MLP neurons of a small language model. Each row is named by its layer, matrix (gate and up: input weights; down: output weights) and neuron, and shows model dimensions 64-191. Each number is 128 + 24 x the weight over its row's rms, rounded and kept within 0 to 255. A neuron's up and down rows have the sign that makes its largest values positive.
After each neuron's rows, "fires after" lists the tokens most often just before its 100 highest values on Wikipedia text that the model never trained on; "fires in" lists the words (lower case) most often at its 100 highest values on Wikipedia text that the model never trained on.

L4.gate584 [100 158 136 141 128 178 129 102 143 138 109 124 145 154 145 157  90 179 133 165 114 113 140 120 146 154 129 117 154  95 127 136 156 140  96 128 131 111 138 132 117 131 140 105 151 152 102 139 117 112 101 124 138 125 155 107 112 107 126 136 105 161 125 114 140 102 111  92 100 150 132 164 138 138 141  97 140  85 129 141 177 122 165 102 108 104 159 139 181 159 108 110 142 129  91 101 151 101 147 109 170 161 126 141 136 157 105 110 143 139 115 105 143  83 133 129 103 118 110 115 107 160 123 119 139 136  89 143]
L4.up584 [136 142 135  95  86 141 153 130 157  94 158 120 137 128 151 148 135  88 123 111 125  86 115 154 140 154 132 104 125 148 104 147 129 122 128 100 159 101 162 109 147 104 131 136  85 110  79 142 113 119 131 154 160 117 106 147 134 142  96 102 118 128 114 117  80 125 128 150 129 105 154 191 133  94 168 149 116 130 126 119 134 137  80 114 135 147 123 125 117 115 134 121 176 144 104 147 149  86 106 138 155 114 119 195 161 140  97 157 123 106 124 133 133  86 163  54 112 147 125 108 131 147 106 106 103 145 107 156]
L4.down584 [160 121 143 133  94 107 135 152 111  90 142 120 137 134 111 137 129 140 151 149 124  91 135 166  90 161 155 140 134 136 111 112 103 132 104  95 112 130 121 157 104 114  98 136 132  94 111 163 103 133 147 117 152 137 171 147 144 127  95 139 184 124 116 148 131 109  98 148 148 124 101 175 133  56 122 134 122 119 106 115 152 123  98 184 159 140  89 166 113 101 167 177 158 144 107 115 130 117 139 162 113 138 104 170 130 103 128 144 114 128 150 156 132 111 120 117 124 118 140 124 133 102 126 178 113 137  84  93]
fires after: "."
fires in: "he", "with"

L3.gate38 [ 94 116 106 112 152 114 153 119  94 171 193 129 136 115 107 140 118 107 128 103 156 102 101 104  87 124 102 109  93 135 114 140 100 117 168  97  91 149 106 104 111 164 134  88 173 160 131 170 160 107 150 121 105 149 147 127 107 113  81 138 175 106 139 130 135 120 104  72 140 168 106 113 118 126 144 126 156 122 122 135 122 144 137  85 132 116 144 116  95 149 125 124 115 109 133  89 147  97  99 136 126 124 127 166 110 118 145 132 113  90 135 129 134 140 112 114 136  96 134 126 123 107 187 144 123 135 141 132]
L3.up38 [124 131 126 127 100 114 127 132 118  97 144 165 173 106 126 143 129  91 183  80 158 128 105 110 163 172  89 137 151 114 118 134 119 113 136 118  84  64 139 139 117 166 143 118 143  92 141 151 147 138 117 128 182 101 138 144 128 117 102 142 152 108 135 147 100 160 166 146 133 152  78 115 150 142 118 127 132 138 115 174 150 108 130 121 133  87 122 127 130 153 126 129 133 132 131 110 148  79  76  94 123  97 102 170 132  96  95 137 105  80 132 126 129 105 100  83 156 103  71 150 118 138 164 121 138 108 143 133]
L3.down38 [114  91 158 116 106  84 174  96 139 110 145 142 131 104 146  86 142  91 137 141 100 103 103 121 124 118 102 145  88 118 148 139  83 109 110 133 105 126  85 163 151 120 102 117 126 137 156 138 106 169 159 138 105 146 104 121 131 133 104 158 136 125 144 123 158 182 106 158 131 102 151 136 109 127 127 144 154 147 112 118  93 142 159 121 149 121 132  95 127 114 113 120 170 175 157 141 164  92 121 157 117  87 157 106 122 107 160 126 101 103 114 109 127 182 110 162 150 103 134 158 159 120 152 116 166 124 124 119]
fires after: ",", ".", "th", "wh"
fires in: "as", "however", "though", "because", "meanwhile", "since"

L7.gate359 [133  78  93 102 113 154 119 190 125  84 128  97 146 146 143 132 157 112 154 109 122 124 171 159 111  91 150 138  91  90 135 122 130 110 113 120 114 143 100 109 128 127 183 170 143 119 122 112 162 121  98 105 122 140 145 190 122 145 205 116 130 109 179 134 134 120 105 141 129 147 145 132 123 109 132 121 117 119 118 154 128 105 131 127 122 115 168 112  89 117 116 182 111 136 110 126 102 168 180  85 115 108 160 111 145 123 125 133 131 171 163 122 140 125 116 130 131 212  94 154  96 152 109 114 112 116 100 103]
L7.up359 [162 147 140 142 174 101 131 136 138 128 139  96 100 129 120 133  90 133 125 104 142 114 116 137  87 176 121 102 171 117 131 115 128 122 114 104 120 158 132 117 144 110 142 130 122 154 143  90 127 139 143 144 186 168 163 149 146 116 152 111 134 122 143  78 128  90  94  91 118 130  78 118 189 110 110 156 123 119 127  80 125 146 123 160 129 118 172 160  86 121 103 148 148 165 143 117 121  87 147 138 157 154  97 131 137 107 152 147  79 146 129 109 167 123 150 105 115 163 130 145  76 115 141 160 118 107 138 103]
L7.down359 [110 111 101 128 127 122 158 115 153 134  82 109 118 114 136  77 124 142  89 117 134 152 129 112 120 126 137 181  99 113 120  84 129 171 140 186 113 124 126 129 115  96 106 150  94 113 139 137  63 127 154 148 142 124 154 145  88 159 146 130 120 109 107 161 154 120 135 109 161 111 105 148 139 109 128 154  94 104 169 100 151 178 126 123 128 168 108 112  56  99 127 165 145 111 134 125 133 164 155 170 140  94 137 119  98 126 117 132 103  76 144 158 125 149 100 127 149 147 111 128 134  85 135 172 139 155 134 105]
fires after: " as", " a", " became", "-"
fires in: "a", "an", "member"

L8.gate578 [144 124 154 146 121 109 121 172 124 139 131 196 107 146 118 128 114 101 179 154 107 130 101  85 142 100 147 147 122 142 140  91 113 112 119 112 139 106 144 141 152 132 105 142  85 147 143  79 132 120 109 126 131 120 145 124 162 121 148 120 158 157 118 132 113  97 130  74 117 133 138  84 165 164 155 132  81 133 126 133 126 141 156 115 108 131 100 140 160 126 133  91 131 149 141 103 152 134  87 147 137 132  98 139 133 127 112 102 149  94 168 122 132 139 106 150 139 113 140 125 140 149  99 110 123 105 176 137]
L8.up578 [165 124 113 103 132 141 115  96 104 119 179 158 109 136 145 126 114 141 131 127 107 123 141 151 118 113  93 162 114 155 127 140  82 105 113 159 142 157 138 119 141 115 103 150 171 141 133 129 139 136 107 149 140 156 136 135 164 110 126 125 152 143 106 160 141 136 155 158 145 121 158 138 157 137 155 180 101 106 123 114 131 144 147 170 123 174 128 117 105 116 102 159 107 128 160  88 123 134 146  74 127 152 129 128  95  99 138 146 130 110 189  72 143 104 131 122 164 153  96 166 138 159 136 104 130 134 141 108]
L8.down578 [141 152  87 125 149 108 145 112 172 137 137 103 131 121 118 135 113 110 109 114 138 167  84 129 163 148  88 115 104 142 107 145 148 142 122 154 113 107 142  98  78 142 138 124 100 110 108 164 155 118 110 127 147 111 128 110 132 126 139 154  83 125  70 130  87 141 154 122 150 148 131 145 126 157 132 159 128 131 114 144 141 187 139 114 131 144  91 158  99 113 131 158  67  55 169 113 166 113 133  91 135  96 122 126 102 154 134 165 147 147 112 132 168 140  99 108 143 129 154 109 153 124  98 141 136 160 132 105]
fires after: ".", " +"
fires in: "7", "5", "3", "6", "1"

L7.gate618 [135 141 132 127  80 133 115  91 119 119 151 122 108 111 129 151 105 143 134 147  72 103  99 132 115 130 130 129 100 129 130 101 121 121 141 152 128 140 109 113 146 131  87  79 133 132  98  98 146 140 148 106  89 150 129 126 137 114 142 148 153 163 137 132  79 136 178 133 118 159 126 130 161 152 129 114 153 145 134 126 143 144 150 106 115 123  96 142 142 111 119 147 144 158 122 125 106  86 130 141 129 155 128 143  96 119 140  86 109 142 160 129 132 114 117 120 167 136 145  94 139 167 156 133 112 179 119  70]
L7.up618 [118 114 104  58 155 106  93 163 120  76 134 138 115 127 149 119 167 106 110 128 114 172 129  80 142 137 125 129 143 134 166 131 116 137 154 134  90 136 103 143 150 138 141 132 164 123 162 116 104 152 110 156 152 107 127 135 107 118 100  87 155  71  95 144 129 169 153 115 128  96 110 160 136 101 107 101 133 106 142 146 144 135 106  85 105  82 124 102 133 163 157 114 146 135  97 176 148 114 135  95  90 150 146 133  83 136 117 122 165 150 103 108 148  91 138 113 134 129 124 111 151 107 142 123 158 107 139 165]
L7.down618 [139 164 122 113  98 161 129 107 131 129  91 135 118 138 103 170 150 144  98  76 127 175 119 141 127  85 135 119 143  76 140 153 131 120  97 152 105 116 139 177 129 145 137 151 154 151  79 127 119 103 130 141 109 145 145 168 123 103 139 104 159 145 184 119 154 140 161 124 149 135 124 148 134 127 130 119 105 135  99 169 136 115 113 143 157 127 145 164 131 136 127 119 141 116 120 133 174 112 144 157  95 142 147 148 110 127 157 159 153 145 129 139 155 127 164 121 121 159 167 128 164 125 122  89 139 157 125 126]
fires after: ".", ",", "\n\n", "\n", " and"
fires in: "there", "it", "which", "they"

L3.gate302 [ 97 153 146 123 129 142 135 142 159 139  98 210  80 179 142 139 142 107 110 146 130 120 131  79 107 124 116 151 126 111 107 107 110 112 129 145 116 176 132 125 120 143 110 169 123 106 100 116 151 139  90 150 154 110 128 125 105 101 132 126 119 138 111 130 154 140  65 153 138 164 126 143 133 137 173 137 137 170 137 129 164 140  83 112 150 132 108 152 139 188  98 119 177 120  88 105 162 139  98 127 103 163 143 114 144 154  87 178 117 142 128 121 145 159 104 165 129 114 128 143 134 132 153 128 146 129 106  77]
L3.up302 [129 136 178 148 135 120 171 133 147  91 103 149  91 154 160 147  87 105 193 112 132 141 105 144  91 113 123 109 129 128 101 121 153 118 146  99  95 127 141 138 122 131 146 120 112 160 126 134 121 162 142 165 136 127 116 119 120  88 104  90 121 132 121 122 112  98  86 125 126 149 148 145 187 132 145 135 160 110 145 109 158 130 122 158  94 168 130 133 116 136 123 118 135 106 129  76 117 100  94 124  96 139 153 159 129  89  84 132 144 156 140 106 125 104 159 104 133 166 111 141 191 130 178 130 121 124 156 150]
L3.down302 [117 147 161 145 127  84 125 102 134 110 120 201 110 152 167 102 113 121 129 152 135 132 127 114 140  88 162 145 141 122 137 135 153 131 122 138 149 149  80 126 125 154 125 168 133 150  78  98  92 139 133 135 177 128 147 122 114 123 135 132 156 148 117 120 129 139 107 130 164 142 127 157 154 166 144 116 143 139 133 110 149 105 136  90 123 132 158 124 181 148 126 165 136 148 114 105 165 144  94 152 148 142 130  90 145 133 112 196 143 132 130 128 104 136 135 137 121 130 169 149 139 122 158 111 171 117 146  59]
fires after: ",", ".", "\n\n", "\n"
fires in: "for", "with", "within"

L8.gate552 [168 153  99 115  89 114 141  73  94 111 136  93 117 132 138 119 132 121 135 125  87 107 119 119  85 125  54 126 177 124 158 125 114 118 107 123 103 151 114 145 119 102 137  80 125 138 115 126 131 144 150 118 181 125 139 118 131 147 113 163 143 115 133  97  92 144 110 129 145 140 109 115 139 161  94 101 139 160  94 120 125  95 166 128 155 130 107  80 151 179 103 115 187 155 164 158 133  96  86 114  93 116 117  90 146 122 144  95 152 111 131 137 130 160 123 105  98 145  93 176 144 116 149 116 135 135 131 124]
L8.up552 [145 137 148 114  73 108 101 121 144 136 100 117 129 155 137 156 182 118 127 127 135 122  94 112 109 162 112 128 144 111 157 131 130 135 111 120 119 158 128 132 150 145 164 122 136  95 119 109 128  99  87 138 110 166 126 172 134  96  72 125 166 150 144 128 125 165 129 160 163 102 125 107 100 126 169 146 137 123 129 137 130 119 110 118 162  80  99 101 137 128 110 136  97 157 157 160 133 157  85 161  82 123 148 111 135  95 129 118 136 117 103 123  77 124 122 148 153 174  98 163 127 119 171 134 103 102  95 118]
L8.down552 [ 82 121 163 133 100  98 178 129 114 116 123 171 111 167  90 115 124 129 134 117 142 150 142 145 118 124 112 168 182 118 118 137 184 119  99 194 146 110 141 157 123 129 128  99 139 144 108 141  90 133  84 125 107 151 184 144 125 155 105 122 117 122 124 152 113 140 130 124 118 116 130 104 110 114 131 125 162 141 172  83  87 135 148 129  85 145 104 162 148 135 101 113 148 117 127 129 146 148 118 131  86 112 145 119 144 118 156 126 127 163 144 140 124 175 116 141  91 137 148 154 119 116 101  92 148 130 141 125]
fires after: ",", "."
fires in: "but", "however", "while", "though", "time"

L2.gate374 [156 103 148 130 114 111 129 164 136 153 155 157 103 154  92 124 152  96 159 133 124 156 131 127 160 123 133 162 122 162 157 153 140 109  84  92 163 141 139 123 105 112 175 162 150 143 133 133 131 123  96 121 140 103 117 129 133 118 120 161 128 139 102  90 161 137 120 114 146 128 114 138 162 151  91 150 128 112 128 113 150 123 146 149 109 164 108 117 135 182 165 125 126 117 149 156 139 103 122 104 178  78 174 152 124 119 192 107 155 152 123 114 106  98 121 106 141 131  98 187 148 139 121 158 111 132 111 119]
L2.up374 [129 119 125  87 122 114  83  86 118 127 118 129 126 135 115 117 154  92 123 109 190 115 168 150 201 127 129 121 185 152 128 123 130 124 135 110 155 135 144 122 146 156 140 152 145  81 126 116 106 149  84 101 140 140 121 111 162 128 115 133 136 124 178 153 100 132 119 121 163 106 165 128 154 168  83 133 119 135 125 164 177 143 122 109 143 140 136 148 120 112 130 149 114 134  74 146 130  64  98 118 170  91 147 130 133  94 130 115 158 132 138 105  87 109 116 142 140 130 119 135 131  92  94 118  88 121 144 134]
L2.down374 [121 169 117 113 158 148  88  92 117 137 132 139  92 102 104 113 122 154 145 118 160 137 155 170 136 131 136 147 172 154 140  90  89 138  80 129 125 124 149 159 163 120 137 139 107 116 152 149  99 112 122 160 124 137 171 142 106 121 154  70 165 135 131 142 102 139 115 160 162 152 116 108 167 128 130 138 103 105 128  99 161 145 140 107 129 158  93 142 141 124 125 134 137 100 145 140 153 104  73 107 132 138 105 104 140  96 122 150 156 135 157 127 109  91 138 125 135 105 140 141 143  92  97  92  86 123 130 150]
fires after: ".", " .", "mi", " P"
fires in: "5", "0", "3", "6", "7", "2"

L2.gate202 [ 98 123 122 144 170 113 138 121 126  88 146 134 131 133 135 139 114 157 111 172 160 109 118 135 139 107 152 153 188 135 133 130 105 127 128 111  87 138 142  78 133 128 113 133  82 148 113 129 155 141  90 142 160 112 162 149 143  99 151 156 147 155 139 121 135 123  99 120  98 194  99 148 147 131  90  91 112 136 151  97 115 140 170 158 120 118 136 140 102  96 110 124 119  91 105 122 153 171 158 114 126 115 134 121 137 109 108 177  77 175 150 117 115 125  99 137 149 149 133 123  92  96 143 133 147 148 114 145]
L2.up202 [145 103 113 132 152  99 121  91 137 130 135 120 116 133  98 165  79 144 138 145 107 102 135 105 164 100 163 146 136 138 108 101  56 152 131 102 161  60 126  83 149 148 152 141 101 125 113 113 131 135 120 166 145 122 116 146 197 144 155 103 104 137  94 114 131 128 161 105 118 173 118 102 154  99 101 121 104 136 140 149 153 112 131 169 145 120 139 162 152 154 116 115 164  94 105 117  91 161 143 125 117 130 174 130 112 137 121 153 116 136 102 102 110  87 112 153 169  88 125 130 128  89 116 117 110 154 143 127]
L2.down202 [125 157 112 131 139 110 146 154 157  58 123 103 158 122 136 150 123 138 105 151 138 116 139 137 133 191 190  75 150 131 118 125 118 133 122 156 120 123  94  96 106 155 120 142 120  75 103 130 111 160  99 101 145 110 196  98 105 124 139 175 154 133 159 118 107 124 155 106  98 158 123 122 123 147 123 140 120 119 126 116 130 118 128 135 141 115 148 100 100 122  92 128 120 135 133 122  93 135 137 127 150 135 172 131 126 122 100 150  95 183 122 117 131 140 131 148 166  83  95 124 160 118 133 107 121 141 117 111]
fires after: "\n\n", "\n", ".", "="
fires in: "in", "on"

L2.gate199 [112 126 183 102 110 127  97 168 161 108 120 125 119  98 130 106 187 116 138 103 115 158 115 121 143 102 155  89 184 108 149 117 124 142 128  96  93  83 134 138  87 118 124 138 110 102 137  94 148 113 151 127 141 113 145 139 139  89 163 140 177 109 138 136 128 107  77 128 143 147 117 121 167 147 157 161 139 116 128 101 129 113 107 147 111 157 129 135 124 129 108 154 140 124 114  80 153 164 147 153  85 138  83 113 123 119 145 164 127  90 126 119 115 125 143 143 142 145 172 103  86 116 115 129 152 101 166 129]
L2.up199 [ 71 112  97 116 105 139 146 133  93 129  96 107 154 154 157 152 107 128 101  72 167  90 108 103 134  66 115  88 132 168 183 137 144 118  94  84 124  92 107 114 117 130 140 155 103 137  99  55 132 119 168 123 158 142 102 128  92 133 116 145 158 143 138 129 114 106  96 137 112 161 123 116 144 121 148 133  91 115 147  88 135 133 111 152 132 128  72 126 129 122 152 128 181 118 148  88 151 117 131 156 108 119 155 145 120 122 124 103 109 112 122 134 145 148 114 141 145 122 148  88 124 116  80 110 178 102 144 161]
L2.down199 [ 99 157 146 116  81 137 120 123 162 136 155 107 108  94 104 122 128 143 138 191 164 108 138 151 134 106 152  80 161 134 120 128  71 148 119 111  91 115  88 124 103 108 114 140  97 138 117  82 150 102 157 111 127 130 145 128 114  91 131 146 151 145 175  87 116 148 118 189 104 152 101 126 105 106 137 118  97 156 178 123 124 132 113 130 134 138 107 107 116 151 100 124 138 142 136 115 145 175 168 124 136 139 127 176  72  92 137 106 118 102 141 124 107 131 124 153 123  73 139 129 100  89  71 164 156  93 152 132]
fires after: " in", " as", "\n\n", " for", " ("
fires in: "a", "an"

L3.gate459 [123 138  90 112 111 121 108 117 112 101 117 121 113 101 124 129 112 126 131  89 138 104 139 155 125 153 107  90 148 117 111 157 119 164 127 100 101 125 158 134 121 145 165 113 139 135 132 139 140 128 101 177 120 108 160  97  98 143 161 114 108 105 128 138 128 114 149 186 149 153 139 146 137 144 125 114 143 121 129 141 163 102 151 191 132 100  68 107 127 173 119 146  74 157 150 149 121 140 168 132 134 148 114 112 143 134 157 157 148 133 102 103 110 128 109  94 117 125 128 110  62 103 137  96 102 165 135 113]
L3.up459 [162 155 100 145  78 138 144 123 101 139 139 134  97 143 141 143 115 124 106 150 113 154 102 134 162 135 102 143 142 112 137 140 124 114 106 121 165 153 133 142 130  78 118 139 131 110 137 123 115  74 126 127 146 161 133 111 134 151 153 151 107 137 109  85 104 118 156 153 142 129  96 157 130 122 139 105 139 101 149  95 159 158 179 118 131 129 167  88 115 142 180 134 164 118 123 126 149 156 156 134  61 126 116 123 121 124 114 172 132 109 130 126 113  81 137 145 110 144 136  95 144 112 170 163 140 122 117  95]
L3.down459 [ 91 122  96 104  67  98 130 159 156 101 120 113 125 106 138 165 124 120  88 144  64 111  74 161 142 159 160 105 131 131 120 110 123 151 114 117  84 130 152 136 122 123 131 164  98 133 136 103 156 138 148 170 140 132 121 134 122 135 121  90  94 154 124 145  93 110 149 135 127 165 117 128 129 155  99 132 131 132  94 162 139 145 155 116 125 109 102 175 146 129 116 130 116 121 107 166 119 150 152 123 160 107 123 145 151 104 141 157 137 129 151 100 160 132 108 146 130 146 123 155 120  86 110 130 135 123 147  94]
fires after: ".", " of", "=", " Bi"
fires in: "his", "career", "biography"

L7.gate329 [147 148 110  99 119 151 105 121 136 115 130  69 112 125 100 151 111  96 141 116 115 102  91 145 126  97 122  96 134 118 102 156  79 113 109 137 110 176 102 132 183  81 145 112 169 150 123 112 135 115 210 123 125 133 162 147 110 164 118 139 133 124 128 149 120 153 125 175  96 144  97 142 108 156 133 144 129 112 134 120 129 103 107 217 112 153 116 147 142 181 140 146 115 109 111 135 124 125 124 118 166 101 127 127  98 146 151 143 106 115  96 119  83 139 177 137 140 104 121 116  88 144 112  89 138 162  97 132]
L7.up329 [ 80 147 129 128 104 140 112  88 136 151 136 112 122  92 123 112 162 138 168 125 138 110 159 148 136 115 180  89  91  95 110  93  80 156  99  65  95  50 108 143 141 117 123 126 144 113 119 114 131 144 137 157 173 117 157 158 142  93 150 125 109 153 125 135 129  90 101 191 124 154 114 168 164 128 128  81 148 140 124 139  97  92 147 109 155  81 120 119 154 118 121 144 159 137 147  96 106 148 144 158 163 176 130 134 184  84 152 149 101 117 110 114 110 140 125 104 140 122 173 138 161  90 111 106 142 118 116 147]
L7.down329 [111 141  77 143 128 121 121 171 141 131 114 107 132  95  97 128 178 156 130 127 125 126 177 144 165  79 113 137 106 110  94 105 154 152  53 121 126 102  96 122 133 140 113 117 141 140 147 132 120 137  92 129 121 145 174 102 119 137 140 139 115 117 139 157 118  99 114 130 120 142 122 148 123 102 114 126 101 110 170 115 147 144 127 111 107 117 153 125 113 109 134 153 143 117 129 144 147 130 167 137 125 160 171 167 136 134 164 130 140  88 167 132 145 119 114  91 132 156 125 125 174 125 105 119 138 163 129 138]
fires after: " as", " became", " was"
fires in: "a"

L3.gate148 [151 136 157 121 160 141 114 138 121 162 161 162 165 119 172 119  92 101 179 153 147 118 140  67 138  94 117 102 151 142 148 167 142 109 151 120 125 101 166  97 139 126 101 151 111 135 114 102 127 134 136 205 111 125 156 154 126 162 126 179 115 100 107 118 103 114 131 150 135 168 170 105 126 150 107 137 117 120 156 137 128 143 108 155 149 117 149 115  78 134 122  81 130 177  91 127 171 137  78 117 117 106 122 149 184 131 145 139 142 145 144 153 104 108 129 115 117 134 128 144 109 117 152 101 115 105 146 178]
L3.up148 [129 127 126 104 107 137  99 162 150 113 130 122 138 122 117 129 165 105 170 108 158 161 166 128 143 100 133 145 141 132 122 172 115 133 164 121  84  71 170  73 123 142 112 147 132 107 137 124 176 170 141 159 161 118 112 151 110 133 175 144 150  92 124 137 155 150  84 138 118 142 133 152 137 126 145 130 119 118 115 170 149 136 131 167 125 133 128 129 101 137 127 140 118 198 120 124 192 137  91 145 136 106 156 154 144 134 131 172  95 120 147 169 111 131  93  97 138  84 117  88 110 127 115 154 147 117 139 123]
L3.down148 [139 175 118 116 142 120 115 125 159 117 126 130 142  97 147 147 103 128 175 107 156 139 145 141  71 126 101 105 129 139 143 117 137 160 133 114 116  78 143 135 161 114  89 139 136 133 142 130 110 134 123 140 139 171 161 141 106  97 131 134 116 125 119  52 106 157 119 144 147 140 116 139 155 175 136  94  69 134 115 114 132 130 144 111 142 125 134 159 111 142 131 127  90 161  93 113 162 115  63 151 135 126  93 161 129 123 125 125  83 122 159 121  72 127 117 122 134 134 101 135 144 122 129 123 156 117 141 147]
fires after: " the", " a", "F", " •", "-", "."
fires in: "main", "total", "central", "entire", "single"

L4.gate165 [ 90 113 118  99 132 127 170 119 164 140  98  97 129 176  99 156 116 118 126 152 137 102 129 104 113 109 113 112 125 150 118 135 122 111 133 172  90 124 165 119 134 109 109 122 142 144 109 136 134 135 167 127 126  95 110 120 110 157 114 139 114  81 108 144 113 130 127 128 113 187 130 149 123 162 139 125 115 161 198 119 130 109 138 126 120 177 140 113 139 136 100 141 169 135 134 122 132 130  99 112 147 132 141 112 134 127 125 114 119  94 154 133 158  96 134 147 127 151 147 142 105 161 111 108 103 105  85 156]
L4.up165 [121 121 141  79 136 146 137  99 118 121 133 140 154 129 121 157 113 141 132 126 130 111 124 122 103 142 125 116 123 145 103  85  96 138 144 170  75 151 140 162 149 175 141 122 149 196 119 112 126 129 136 101 162 142 122 132  82 102 125 124 121 129 109 146 138  66 135 130  95 181 135 131 164 143 173 125 156 149 196 119 141  85 170  62 132 117 137 152 170 156 121 168 102 131 122 126 144 144 121 134 139 155 143 137 138 151 138 127 144  82 150 126 107 112 110 123 148 188 145 124 149 150 131 136 123  95 108 129]
L4.down165 [157 149 106 117 145 119 147 111 131 127 142 153 142 130 144 141 110 132 100 148 183 124 154 114 112 134  86 132 133 132 128 127 104  91 134 164 120 111 145 109 119 127 111 180 155 110 143 144 148 146 157 130 172 118 130  89 127 108 167 157 144 131 121 151 104  86 120 156 122 167 129 150 117 123 109 140 152 134 119  91 106 117 149 145 153  96 152 124 127 129  79 166 122 131 107 132 148 140 111 125 157 114 145 151 134 136 164 133  85 122 111 106 136 104 165 162  84 131 118 164 105 137 167 101 141 140 130 104]
fires after: ".", "\n\n", ",", " and"
fires in: "after", "by", "at", "since", "upon"

L2.gate95 [122 139 109 132 127 123  94 140 116 110 117 148 111 136 113 169 110 120 110 156 124 127  99 113 112 122 150 101 116 152 146 101 157 143 142 151 134 103 175 135 123 127 168 103 136 104 135 163 147 131 121 117  84 114  95  67 113 118 105 155 125 132 163 159 106 168  81 121 142 129  90 154 138 164 133  84 166  99 161 136 123 118 114 122 108 116 121 150 155 124 164 134 125 132 144 145 114 106 165 129  92 153 108 145 124 146 143 105 126 145 169 204 154 117 137 112 121 150 148 105 124 166 106 112 122 182 167 110]
L2.up95 [115 117 108 119 131 108  79 150  86 103 110 152 105 136 135 120  88 101 123 122 117 146  79 135 146 145 130 105 101 162  93 106 154 111 139 157 106  96 178  93 127 108 148 136 156 120 152 160 101 137  89 119  88 146 136  97 101  80 140 115 112 112 118 129 120 177 112 122 154 105 103 154 165 139 149  81 154 108 145 150 147  98 125 133 100  95 161 151 155 161  93 117 120 138 103 125 135 127 154 131 100 144 119 136 146 109 104 152 160 160 154 204 153 125 129 119 101 131 128 165 130 134 124  82 116 154 143 107]
L2.down95 [155 152 130 118 124 156 105 135 129 128 103 136 140  95 138 138 128 109  93 165  95 177 135 159 113 163 137 105 145 152 120 142 103 112  95 164 165 119 151 137  87 147 125 142 117  95 128 132 119 147 101  54 112 107 150 111 105 111 149 134 137 140 141 116 120 128 102 146 106 161 117 146 124 129 174 105 143  83 110 116 121 133 115  97 155 100 119 115 176 130 115 126 113  99 123 148 126 110 138 173 176 120 161 182 152 131 140  95 153 170 160 134 150 115 135 166 134 131 122 141 112 122 121 122 135 125 136  93]
fires after: ",", ".", " that", " as", " \"", "\n\n"
fires in: "it", "there", "they", "i"

L3.gate610 [ 71 139 107 137  85 142 136 118 138 135 136 169 129 110 140 138 158 137 127 103 113 115 122 124 107 104 130 110 122 152 102 143 139  91 119 104 134 129 109 157 129 129 166 108 137 146  52 132  93 103 115 157 102 162  93 106  91 120 118 136 155 142 120  92 102  89 130 118  94 136 107 108 167 168 129 114 111 139 127  64 104 118 117 121 107 131 115  97  85 133 114  93 188 153 136 137 158 182 132  93 151 119 121 155 143 112 128 106 140 140  99  93 131 107 107 126 116 136 123  69 117  83 117 103 130 147 128 158]
L3.up610 [130 166 136 129 116 138 123 134 175 118  99 103  85 159 139 128  77 131 176 127 104 102 117 122  98  82 114 123  82 140 120 132 140 148 177 132 116  88 103 132 113  96 178 146 121 145 155 110 131 117 142 167 131 147 103 133  93 117 119 139 120 137 162  82 149 127 137 151 149 129 108 160 171 114  97 146 117 128  99 142 114  87 109 119 122 111  92 147 142 137 106 119 141 147 179 105 140 131 112 154 121 105 144 126  75 130 109 112 158 108 119  91 194 105 121 151  96 132 135  84 120  98 130 142 160 154 130 114]
L3.down610 [135 167 142  99  98 133  98 131 147 177 108 164 121 140 156 166 125 122 144 118  97 142 137 174 107 130 175 132 134  87 146 116 107 112 125  98 124  69  85 145 104 108 130 143 133 168 116 122 171 136  93 158  89 131 124 125  86 144 155 152 135 127 183 119 147 134 115 151 129 155 117 132 169 119 121 168 135 181 146  86 125 110 102 152 147 108 159 153 131 144 132 108 144 139  77 101 137 149 142 111 101 142 140 126 131 129 151 112 102 133 142 124 147 128 144 147 129 111 132 112 126 114  77 195 132 165  95  95]
fires after: " \"", ".", " (", "\n\n", "\n"
fires in: "a", "the", "an"